{
  "n_layer": 24,
  "n_head": 4,
  "train_tokens": 1042000000
}
MLP neurons of a small language model. Each row is named by its layer, matrix (gate and up: input weights) and neuron, and shows model dimensions 128-255. Each number is 50 + 15 x the weight over its row's rms, rounded and kept within 0 to 99. A neuron's up and down rows have the sign that makes its largest values positive.
After each neuron's rows, "fires on" lists the tokens most often at its 100 highest values on Wikipedia text that the model never trained on.

L3.gate62:40 44 53 36 74 52 50 48 49 47 51 49 73 33 53 62 46 34 42 68 53 27 35 47 53 84 61 49 47 56 57 47 53 47 51 74 46 51 22 40 62 65 55 19 44 57 46 46 59 79 42 84 05 56 76 13 57 84 41 39 65 61 32 47 60 45 52 77 62 47 51 59 36 63 63 68 48 49 30 68 27 61 33 38 38 41 26 26 68 46 52 36 84 48 31 45 37 24 69 62 48 59 71 28 73 49 70 60 49 34 40 62 80 52 45 48 60 31 77 75 36 41 46 57 41 60 26 69
L3.up62:74 63 52 53 63 47 31 41 84 48 73 35 66 44 68 55 52 54 17 39 32 44 59 44 85 68 54 46 34 11 52 51 64 34 49 39 49 49 49 62 61 78 68 48 50 58 52 25 43 35 63 51 48 61 60 42 43 49 52 27 51 63 36 16 34 32 33 76 62 54 29 59 41 63 55 28 50 19 79 33 23 54 44 43 60 61 65 43 20 38 78 42 53 48 61 26 64 60 41 43 34 27 35 39 58 23 58 23 09 47 21 69 48 49 62 33 37 41 55 81 52 26 36 47 46 38 45 33
fires on: "u", "ur", "c", "a", "ag", "d"

L12.gate133:55 26 30 51 63 27 85 60 62 33 52 55 38 38 60 31 61 71 49 52 60 54 56 49 66 43 21 32 57 61 61 59 44 43 50 82 63 48 58 67 49 51 52 41 47 40 73 84 64 54 64 33 35 44 49 42 33 45 36 78 62 61 61 29 65 53 65 28 73 53 49 39 15 46 38 36 52 86 35 48 78 42 53 66 53 39 51 71 39 40 71 73 66 32 68 67 41 43 64 36 60 64 69 28 71 45 40 37 36 35 40 28 45 46 46 41 35 40 73 59 11 40 62 23 31 42 63 37
L12.up133:58 48 35 96 48 21 38 66 60 46 30 41 43 47 55 70 68 58 32 53 44 46 39 64 97 27 82 54 24 85 33 57 43 82 57 68 33 54 77 32 54 90 53 45 59 70 42 55 37 47 35 34 53 90 66 36 47 56 52 55 96 44 38 32 48 62 59 82 64 47 28 63 39 50 38 47 14 71 69 44 51 31 32 65 57 38 41 80 48 70 60 75 61 54 65 55 67 54 78 52 39 58 52 62 61 38 30 41 44 59 56 72 84 23 63 65 53 53 44 54 50 57 47 51 30 45 31 41
fires on: "f", "p", "ag"

L4.gate43:54 46 57 90 33 60 41 63 52 34 54 43 56 68 59 77 65 74 58 41 47 63 44 63 76 65 53 48 47 49 49 66 35 45 46 39 43 52 63 70 42 53 37 61 61 51 58 47 64 68 59 54 59 49 33 37 53 60 54 55 43 35 26 56 53 63 60 48 35 32 56 72 20 32 39 35 66 58 46 40 32 40 60 39 75 14 66 73 39 41 58 40 54 54 74 56 25 52 39 64 61 61 30 26 30 49 61 34 57 27 46 69 54 42 41 68 46 45 46 64 62 37 19 41 54 49 29 33
L4.up43:63 65 31 41 46 35 51 42 48 48 43 39 52 46 34 57 46 56 52 52 47 48 41 31 38 22 49 17 52 51 50 83 29 74 97 70 60 60 38 87 46 44 23 69 62 53 60 54 39 44 24 52 58 49 66 55 49 46 48 41 43 62 29 43 33 32 66 34 58 68 45 09 27 54 46 56 29 53 29 49 35 38 31 32 66 44 54 65 58 48 40 57 60 61 41 86 59 27 28 57 55 67 68 62 03 45 62 47 71 60 18 48 39 48 34 75 48 58 72 58 49 31 77 51 57 39 60 45
fires on: "ok", "ak", " place", "ot", "ang", "ov"

L7.gate305:77 74 58 47 06 56 50 49 31 35 60 32 64 49 44 44 46 51 48 67 72 36 24 53 67 48 69 46 41 65 61 62 45 60 60 50 40 63 52 37 37 51 56 47 67 69 68 42 47 54 52 33 55 57 66 53 65 30 39 51 54 41 69 43 71 52 48 21 35 73 23 79 60 50 23 53 62 50 47 76 51 59 73 85 48 18 42 27 57 65 44 50 23 87 33 39 70 61 55 33 68 43 60 44 73 65 52 16 60 54 60 64 53 53 60 55 60 36 44 25 53 59 68 47 45 40 66 51
L7.up305:60 35 43 57 37 48 52 60 40 54 41 76 34 34 32 38 52 78 28 60 60 41 57 82 46 66 12 52 64 77 46 45 49 31 85 69 49 37 67 58 69 65 53 70 75 64 33 46 30 39 49 52 56 52 53 54 27 38 45 45 47 73 71 63 22 26 76 74 47 35 68 84 58 75 67 54 75 55 47 62 48 56 66 58 76 41 31 51 59 73 36 81 49 52 38 42 79 45 63 31 55 59 65 44 23 47 50 41 53 44 67 64 32 37 35 62 43 35 47 69 72 46 53 54 40 53 67 45
fires on: "ut", "it", "in", "ance", "ve"

L4.gate479:33 22 54 62 59 59 42 66 88 38 67 54 68 58 57 33 54 44 36 67 21 53 52 69 64 58 42 36 79 40 56 65 39 59 39 66 63 54 66 50 50 52 39 58 30 59 60 50 38 51 51 25 48 47 59 45 57 85 47 51 55 42 48 60 60 38 68 52 67 62 51 27 49 82 68 52 55 47 54 30 53 59 44 32 69 43 48 64 45 65 70 77 56 32 70 42 71 41 45 44 58 14 72 57 50 51 51 25 45 34 59 47 50 51 36 48 37 70 51 62 10 50 27 31 46 46 85 43
L4.up479:63 60 59 75 59 54 63 41 45 56 51 63 71 52 55 39 53 63 48 69 37 62 47 70 64 31 50 52 66 66 60 49 31 49 39 68 63 41 25 68 44 48 28 72 44 35 49 50 28 45 25 60 48 34 64 42 52 73 49 43 79 46 66 57 65 40 50 75 65 80 51 40 48 69 57 57 48 51 50 56 42 55 41 27 48 37 78 35 41 64 58 73 61 30 49 57 83 55 31 29 45 13 71 75 61 52 56 50 51 58 67 42 69 44 36 41 46 53 55 59 12 64 30 34 44 65 47 27
fires on: "f", " also", "if", ");", "um"

L9.gate433:54 53 27 42 41 72 70 62 35 35 43 26 67 18 43 60 33 43 49 43 42 52 71 63 27 43 82 39 40 59 65 71 63 38 37 57 52 60 29 72 37 33 40 34 57 53 38 53 33 55 45 52 51 45 44 50 46 56 48 21 46 45 65 46 66 39 52 55 44 58 44 71 46 38 72 59 37 48 42 78 41 60 28 49 55 77 39 41 37 33 70 59 18 66 50 53 35 50 39 36 43 49 34 65 50 64 58 47 42 13 43 69 42 27 60 69 30 44 47 52 32 15 24 63 73 32 26 44
L9.up433:36 37 48 62 63 34 25 29 54 67 43 37 50 44 48 47 91 45 18 58 55 42 30 50 73 72 64 54 49 26 74 53 67 41 32 50 19 35 64 56 74 54 58 58 44 54 44 57 48 36 58 68 49 64 73 75 43 54 61 39 34 60 65 40 75 59 36 41 61 39 61 47 50 70 51 55 51 63 42 39 28 59 67 79 23 42 30 46 34 32 50 56 49 54 42 54 75 60 43 44 39 41 58 50 62 51 48 40 51 56 29 57 49 55 68 52 45 41 83 60 54 54 39 50 33 52 69 41
fires on: "ur", ".", "ation", "ine", "ag", "ed"

L13.gate362:57 63 53 45 37 60 53 54 39 28 65 36 52 42 36 55 58 44 49 65 51 71 60 56 43 79 44 62 54 50 62 41 46 41 78 29 39 42 25 45 54 70 88 45 40 82 90 36 36 58 35 74 56 42 71 65 47 29 39 44 31 63 58 59 72 43 32 33 43 53 40 60 56 39 50 62 40 37 57 58 32 19 77 54 47 47 66 47 44 54 36 55 63 54 34 51 55 66 84 43 32 35 56 38 61 28 80 34 21 80 55 54 29 65 68 53 60 58 37 35 51 67 27 24 28 45 37 51
L13.up362:56 51 59 60 29 71 44 36 87 39 46 47 50 44 47 53 36 67 61 51 67 36 43 80 63 45 49 86 46 40 65 24 63 47 71 40 65 51 36 55 46 42 54 47 61 56 51 32 80 45 39 69 44 59 46 53 16 70 39 60 64 82 29 65 30 52 17 57 63 58 57 56 59 66 35 63 39 22 71 79 43 51 44 50 48 26 27 59 45 50 76 50 60 46 24 52 45 53 50 27 47 31 40 38 19 65 65 50 61 57 40 42 64 48 66 69 39 82 47 67 63 54 40 64 37 87 37 40
fires on: "u", "it", "b", " m", "-", "in"

L7.gate245:43 38 39 49 40 46 44 42 59 30 43 69 39 64 53 14 62 50 56 50 62 53 64 63 38 54 47 34 53 33 55 35 54 32 62 68 49 20 84 31 37 70 08 40 80 51 53 44 78 60 53 51 51 58 38 54 28 59 39 29 51 59 60 52 36 71 59 51 57 34 39 53 40 59 67 15 54 53 39 73 45 56 50 60 73 42 44 26 47 60 47 70 49 75 43 07 72 42 60 53 49 50 49 33 59 52 55 52 59 50 54 52 57 59 36 46 29 34 70 47 39 64 63 18 60 75 45 47
L7.up245:47 60 45 52 35 30 05 43 38 58 47 68 29 42 43 60 44 32 30 53 52 58 63 70 53 70 85 54 52 52 24 64 32 43 50 36 35 35 97 77 55 67 35 69 32 59 37 43 56 32 38 41 43 60 91 22 58 65 60 31 68 49 46 41 32 48 44 88 37 60 46 53 53 64 58 53 50 33 43 72 45 41 66 54 63 53 66 68 36 56 21 63 73 44 26 25 63 70 35 47 34 42 41 52 44 24 72 43 48 23 39 86 40 54 42 50 49 39 63 57 58 48 45 60 41 63 34 45
fires on: "ish", "it", "ag", "h", "e", "i"

L18.gate206:68 52 57 35 50 58 42 55 62 43 38 51 52 30 30 47 27 71 72 45 23 45 49 24 53 77 23 66 30 69 75 69 27 52 28 49 70 53 57 62 38 98 45 65 44 63 46 66 42 59 27 36 34 48 37 49 48 52 38 41 37 59 55 14 55 53 61 51 57 77 45 55 67 57 71 70 54 59 43 40 57 45 26 56 65 85 43 37 43 39 42 49 32 62 44 63 47 27 65 11 44 78 54 26 51 04 46 30 43 40 32 59 50 41 41 39 66 42 11 62 62 40 71 59 45 54 55 59
L18.up206:38 47 50 69 32 04 79 62 50 37 29 38 42 39 53 57 56 57 28 71 31 51 56 56 57 60 55 60 37 63 43 50 66 69 70 69 49 62 43 45 55 57 36 23 52 50 50 47 52 49 47 53 60 33 39 29 47 45 86 46 52 76 56 34 56 57 43 60 49 37 38 65 66 51 50 47 36 45 47 60 70 28 35 66 66 38 53 88 49 31 23 36 63 47 61 51 45 61 42 03 40 38 29 54 72 13 43 40 36 63 54 69 56 39 31 75 33 56 49 25 64 34 58 63 45 23 60 42
fires on: "f", "p", "pl", " def", "at", "ff"

L9.gate159:52 48 53 39 63 57 69 82 35 47 54 56 33 52 62 25 63 24 41 54 61 29 40 82 38 62 71 59 50 51 52 69 39 70 54 51 61 79 47 67 66 54 42 55 66 56 44 17 71 40 66 49 31 64 56 65 71 31 00 38 71 54 64 55 48 42 49 25 40 51 55 54 43 30 40 56 52 42 41 71 16 65 33 59 63 61 67 45 26 48 41 79 61 13 75 48 73 51 32 65 45 51 71 62 51 46 15 62 47 36 44 72 70 52 60 83 57 35 35 51 63 54 48 46 31 50 35 44
L9.up159:37 56 60 56 64 53 48 56 39 44 39 39 61 31 43 46 48 42 32 54 54 45 48 69 56 52 55 53 90 48 65 34 54 25 47 40 36 71 43 66 34 43 24 76 65 50 67 27 34 75 38 39 34 70 52 55 74 63 75 53 27 53 86 39 76 42 40 73 46 73 41 38 57 21 28 46 59 56 55 48 47 35 53 31 37 28 32 67 30 75 17 61 56 47 46 49 79 18 43 38 21 41 39 58 62 53 45 44 60 56 52 63 35 21 48 45 82 26 54 38 54 57 44 41 54 55 34 41
fires on: "ent", "ant", "ly", "istory", "ary", "ing"

L3.gate214:49 60 25 58 50 55 45 43 33 45 27 72 13 37 74 46 69 56 50 61 55 39 65 38 58 48 68 38 48 47 58 76 42 43 42 41 35 55 45 54 61 65 43 38 58 56 27 82 56 30 53 59 42 54 43 47 79 51 46 56 49 46 53 52 38 41 50 62 43 62 66 39 49 43 57 41 57 47 37 54 57 46 72 58 83 02 55 30 40 43 53 25 37 88 56 34 44 34 26 84 54 41 32 47 31 29 57 51 38 81 38 60 61 43 89 49 50 51 50 54 51 41 65 25 60 40 40 21
L3.up214:74 52 43 42 25 51 55 77 34 61 72 77 71 59 62 64 55 33 39 44 60 66 04 62 33 61 34 44 54 61 77 39 50 74 37 46 81 66 45 51 35 58 42 53 69 52 41 36 53 43 62 50 42 29 57 54 54 65 51 62 50 38 46 39 44 60 45 39 65 82 48 37 71 73 65 40 26 40 48 36 29 57 50 54 45 51 34 49 66 42 62 53 44 38 51 62 63 30 65 67 61 40 42 51 36 81 39 55 52 69 07 64 57 34 61 89 57 75 72 73 67 49 53 33 68 51 70 75
fires on: "uk", "arl", "ang", "ok", "stit"

L20.gate491:34 70 54 44 53 65 22 54 72 77 42 56 34 63 55 87 48 26 46 33 26 63 30 46 68 54 56 57 59 42 32 50 31 99 51 48 48 28 50 47 42 78 49 62 60 34 40 38 47 51 61 66 50 29 36 53 63 57 37 44 27 55 34 38 38 39 57 44 75 51 46 56 56 46 39 37 43 35 85 73 30 48 30 30 26 39 67 36 56 52 55 59 51 33 52 67 42 32 40 43 48 37 34 42 47 37 39 57 38 55 57 59 73 28 68 30 45 61 37 47 33 37 73 50 48 60 45 23
L20.up491:46 74 62 46 62 48 85 45 51 49 71 44 68 50 27 36 63 52 42 62 51 21 56 45 83 55 48 56 47 38 64 35 55 49 41 40 46 47 58 44 41 56 50 52 54 29 40 30 33 44 39 75 51 67 53 43 66 24 41 44 26 49 40 55 42 45 84 24 62 39 73 51 92 40 43 46 74 69 47 59 71 22 34 48 69 62 08 55 49 16 54 50 34 47 33 70 18 38 51 39 42 82 54 52 50 50 45 40 66 43 42 73 65 64 71 56 32 24 38 67 52 29 53 44 17 30 58 38
fires on: " to", " ass", " s", "s"